config = dict(
    head_dim=128,
    vocab_size=8192,
    activation='tanh_gelu',
    rope_base=4400.0,
    attn_scale=0.0884,
    init_std_up=0.0185,
    init_std_down=0.0,
    lr=0.00861,
    schedule='wsd',
    doc_mask=True,
    dataset='wikipedia_en',
)
MLP neurons of a small language model. Each row is named by its layer, matrix (up: input weights) and neuron, and shows model dimensions 64-191. Each number is 128 + 24 x the weight over its row's rms, rounded and kept within 0 to 255. Numbers have three digits each.
A block is one neuron, or neurons of one layer that tend to fire together. Before each block is what it responds to, as a language model described it from the Wikipedia text at the highest values.

Responds to: Discourse connective phrases
L5.up114:102161112097132145147110131102133124113138148090144196153153107151104145183120137121124124130107135117139142140116142076143090142122107159161091144118111108077157144135152129099177155158098139135103158179110112174122164138111105079119145109110115125146108135119143110159089109069123152125129073103151092148095075131119152133120092134134183082125140142153123099131157152087134150147155
L5.up571:125150164129111133133131157089184091139141111139129130146118108128138133123101142135138122171142126129157111114106120131104154142123121124099145108113107105154118184163107138128125106152104113140142170119125131139150151138181134130131078127143134137121113127121164125151122118123157097132084147170143078147120154119087140100118109129109115140166162143139136106131151129105124083179143
L5.up586:168158133116160075137110098111134130106141112109096116130115127112130104179147123127130115132120076135113133139165141145102151147106113130138170149113133166161154126125153138136151141138115144108123111135123094084118099125089138131125089077117109163117106155136159087141126143107117152128134139112184110141124117156140140126122130132123107162140111061175130114143162118123163111123138
L5.up1199:111152163132174128140101133026118129121124111123188157108123092137168128124117091106110117150117137140140142168110125136124096102173134131140122142135113139130130136111130135155136109112156122100135172175135109149138166111100110145159152115108081125089174157121116105119133113185141113104112133115147142129127139125108131146102116154104139164160173140160123146160116145090126085173149
L5.up1538:126184151103145135127102119178139122084101111120116147127105127121147115132110170124097146126116121119135135112098140117109157124115076195157146131131151131168146150112094096128158114102142090122184125147151112147139179113111175124125124085122125130105139153151105118126100151114109114117101178145157088144127092121116141091060113145124151107142156141159145147146142133126170142133088
L5.up1815:099192114093107106091154146124102127103173148097121143154076104124131164125123126172131133111168116131112147090105130102131106135138127138107126168125125167126122143159117116126137119162170091150129133125127120145153083098190118145068114102124067151135105150118114123108152164132102142146137138137130153162138090098162104152123147114087122132123177131116163119105148105139157172148122
L5.up1944:101141171120157145114078125108160133100164107143118143135149134150124152147124160143128146144113104138157141142094170167117174115152110124147107125141102126109119161148130150115149126099147156134131152111128114117123133135155133121131127156077135158127116143161140142153106138143093122151096140161113126113087149116138070081164140122109122108146150137160127116138146129110131111143141
L5.up2185:139142151125151134125111137129137095141142123144095167101108159115086127111144156132077127128168139118114115122089117165111167158104081129123127152135146149136126125128114151122111122111137135124143089158141143144064148187130180150144134149129113128115134131139093127181156088105133134074116115148103133135144147140115142111133124157058136111172122120149138115163123129099153149128115

Responds to: Paragraph-ending punctuation
L5.up592:163135089148130135133152106135103111119131110156125143055104137145195126122130131142149128161116114113140175106093095115139080138143124101095115094070079108102111142132161134114088134118185166132117140141165155103085092109147134149133146154115150110105112135130165094162154154115142137107111125122130136128150127101147087115095158119109114138135089092185139111150159160119161137132105
L5.up615:120133094157092066146140119073134113154142140163134128109104134145131135132198124136074081139119108128133100143181111159148097110096130132099158130118113142205122183128126127161153144182145118079136169151116131121133103094146166167099093114116076119170112145147142141110155145110113124102136130106135133086139165127149115106141106119145120068139150124107151104149120107114131120106071
L5.up1143:079130139134154146139115132151127109173147162108092161110142160142129144103185137138179175173076127129143151125118129122180131135115096125153147181161106141107103093118062099081092146092137148145138094122132100154162112115137123112086134120119189122158110126135100081099126114164123191113164138119157105103107141079132113135110119164085157125112116128143155103133185136148124183131099
L5.up1479:118142163134154128155115147093124139143140130142123138106128111113086100106174101097118130167126164142126127133134170137146098120136153182068110145173097132158128143129125114137145076099145128100146120162082153136126149114112163098107112127084115127149130115167111118100111128097118126138163160129129132115116177118090106156141118130099124109136153103163109122147100125153142071105135
L5.up1874:123186126111109108106137130122104137124133119151122116069137143119131119147155146147128172144114095148073119123124122110118085088087115143093089166142148098129129114125096129093124102124092120093152124121128110116133084156125121138133140137137084139088136137126095120083174101131102105138060089139116121153139154117198126097136116122141122133122140109130148119133083103145134087101121
L5.up1955:116157118113098125116133119097107127113141131191105157119137104131082103133158120108131120153148101131106157175116120139186145115139120132109116183166096118132118151138151133193138131091119114148099171145089105158150087136081115152075085108154128091142142141143121146084145096087098145105124166119126151119137156113104103138133130152130116092139126102165158123133117146120114118127108
L5.up2267:120135095095126160094153151131121121103078119117130157130096126128149102141127102099162107131171084141156160115130116095126091127116105156125138145141172161121151116159131153128090128108173124131102142142160119126093120149132099148125129112162149185124144105118112122099153088124124101111141137123092183119155113138115130135165129131157131130150149119122166143104122144122117090125114
L5.up2442:155113123097118136140161156148141148131093106087099127079148148135104090110153083112119126120117101138079153150075134130154120091148152103100153122106121151131124148166123157100123113091136171118117150121148134145115086105131129188150100179141139145129116117154132136197131144133144156121091163140120156104141151108109121084125136139128161127148157109107143147154114132112141149112131

Responds to: Clause-opening prepositions
L3.up497:140185103102157126134129101073095141125142163119155128146142087150107128116094087114110147139134099153140164099155149124138122119152154144153108128131103122153104145126089145153131096146136113138098141110135108112170155150143110107127087102093128157110124148094144069102118130134150217144119136143143144145139143156126090125151114094124109131124125141099127152147169143141143135123110
L3.up679:121104156114166139093099148121124131113117123113145144139130088119147139143148121125096152118155166152149129126117099114126132109147168134121126107142096064134146142111110102123118120133168131144127147090116134117120131126167128161127113113121119139143133126091122165115079124085159139123071138149148128126140064131084139083115124091103151123106156074121127119125126123121148134162129
L3.up972:109135129137150106111095104126144170126104128151094124114080092082136121146132107120117118083132097094165123146111095119124115137148106144127130118137134096130166084138103155156139128128139101160123157161076131173135106130126093181159119109130085130128177126121147146148140122139095135145117103117081140105114133142138073127069150152153108126067116119127158113172126128075098163158140
L3.up1457:126092150134093125094113098097161136188112140174154147139108108106092146084143141135163114129163135190175090137152159121096084133113149093103120121130128157157131125136145120151112115102146150148090137137109103129105177129142121119119124135139152159151091135117117180130124111128152136128108120126131100111128146123115131125158109173111112127089127110124179145148124186125128117169124
L3.up1609:139123146139090191097098124121111123164129169109110119128119105104145132152148101173118104072140124146146088133150134140133123128142176139141136117133153126176132132087135126154148094134105148128101102143120102155121129096127152083150139160138166133102141135167126140128138111111095133140129114094135093119118096149139107141112129142093119100121124123140128115160149158152162117137131
L3.up2037:106083147137123101129080184112147121168112140139138099132137125121133128162174127123104099150125119187173110128121150117115124176107139092127111137087131094174160163124156163134139102097162120119077125119072150135136159112160112130121113166106107115124137129120126124140121121138133129138113125152135139108123117155128111142135099133097142140111109101143126157150122135111137135181086
L3.up2090:090126201130130157159124132139122127142089137153114117114124124143056147122153094114120157129132160136151165159121172140099151156071109103176078164103118140129141116131141163187124117119113121117059118145096168114117138131171133093142123118144161190108103123067159105101145112125135147124119084110115139118110114152137117136118162152144104139110133125111120127147119176137143095149131
L3.up2559:111106114142113147083133110122154113131133144189146093123113067093130161144164115079122138102128156197139109146098109122096182108147173157105121141124117139158134106114148117123164128047136158156065152161128092150130150132129130107143145133166150188111107106132105119112122113140131182158116146154115109125104153122141136150090106135096130145116125115086137128139144149120128163138070

Responds to: Paragraph and row boundaries
L2.up847:098136142142154119136153125133149095151124102123157075084150129138115086126109107137118175132122106146110110095110077194129084114131160137150099114144149100162124113161111130117126133116137159116173097115126111149118085163129139107093113130104121099091089118133145126107122102125132073159168164158114158130133104151103144146147107117097122159159166138139121090133093070123116105152132

Responds to: Predictable phrase completions
L2.up2517:130080107098125138142144149101143133152116156159117164155089111125091140140096158117102117112140131123121120124171103116114141094112093148109088137158094130135139119145099114144119141150152106101133123089148168129145093117145140120145090131156109111117104126103159118105106125178135118136098156157134130133103127092129151129143102148074110129150134117122147170106168070118126073123151

Responds to: Paragraph-ending punctuation
L3.up276:132146146128152123083108177124145123146150147133151122143160092091116117119137145141126130143137101159102144108129115157136136104139139128101109094132130100127115136155137164155088103116146125125138087108128097134108121160090063113123096138119166141131100112137081145125104081173139145153122101128094102146106154145135129140198128137078081120142131150133160077118109062134111089123116
L3.up548:133161154111132103105145113116168113171135100121159123120095118101071164132086151129154133114073091151106131158122110160070103144150094097130123132121165118138127115137154132117160169089146140122140125101114082117084117136086133097124099163126154118133104149144129159124149096174123111140148134170132128129123121191107122129164151124090127127151130122155119105168041080123071101122107
L3.up802:139121143118154151138151112134191127141159092139161155068143128090107115147126149124129119149102128087102136109118080138149126109096121121103165130124171126145104123135147123138118086063130143137111095134142138165079108138162166142121071142115163143146120131131106142089097124083116126138115171146158136154129103111104135163115110146128167104148126132131103113131051079178103090091141
L3.up940:122130138156138093087189084090167105148113119116154089121146070052116117129085130103108195129117115157145127078116098140135103120125131091121103099107120126140083125153149147098139108135135126077174061125125110126144094133132157138135094128098144141132065135120117151104122116141143088096164167139137119152109097147141130158171138154080091136164168117152155114092079125121095105138100
L3.up1407:140160134139160124120109111112127078128152142148173092147124116126119104132130152119155177105103129153143168066114083135173066158129115130125147118119168116141131132094127115122129119105114143129095141106137110098118108149121130092104117132122163127157103157138130135128141128172099110128127132158139151137096164149099149158180149105120118128154098147092123124112092110130106130117146
L3.up1826:075177165168191102091119124089144155134124126130143111094165079123116103134124124142128128162143134135143126106127104194115100107164153123097095109150121155140101117167126135132126128155139122111185117125111113143137112112122145132122106120118155144156106073107160141104112105126124124134151169167123124126101142157116142155168117107105097123156145128135196078158092060106074112086123
L3.up1850:099152129142167119094124127133135116121140149123164142135154067152091096140121137131124157138111137136123125139111073133120108152123125178139097099136116126160138114158102101149074164116142129121106096129123125139131121125099136078119088124103102122097092137147166136109093112182100121145147099134154141144108136123180161111173105122109109137145124131144136091086055121116122108127155
L3.up1983:094127141155138163102163130164151110135142095094121153065117148100081113112152127143122125120104077119110126125095126163144116139153133152142127133149142140130109145158126112119117156132124118125111087109109085119098124156159138108178098098154120129146093117158123138111163120125092148109136129147139106098121148154135118121138147103117142162155124139174119087101076067136109118134131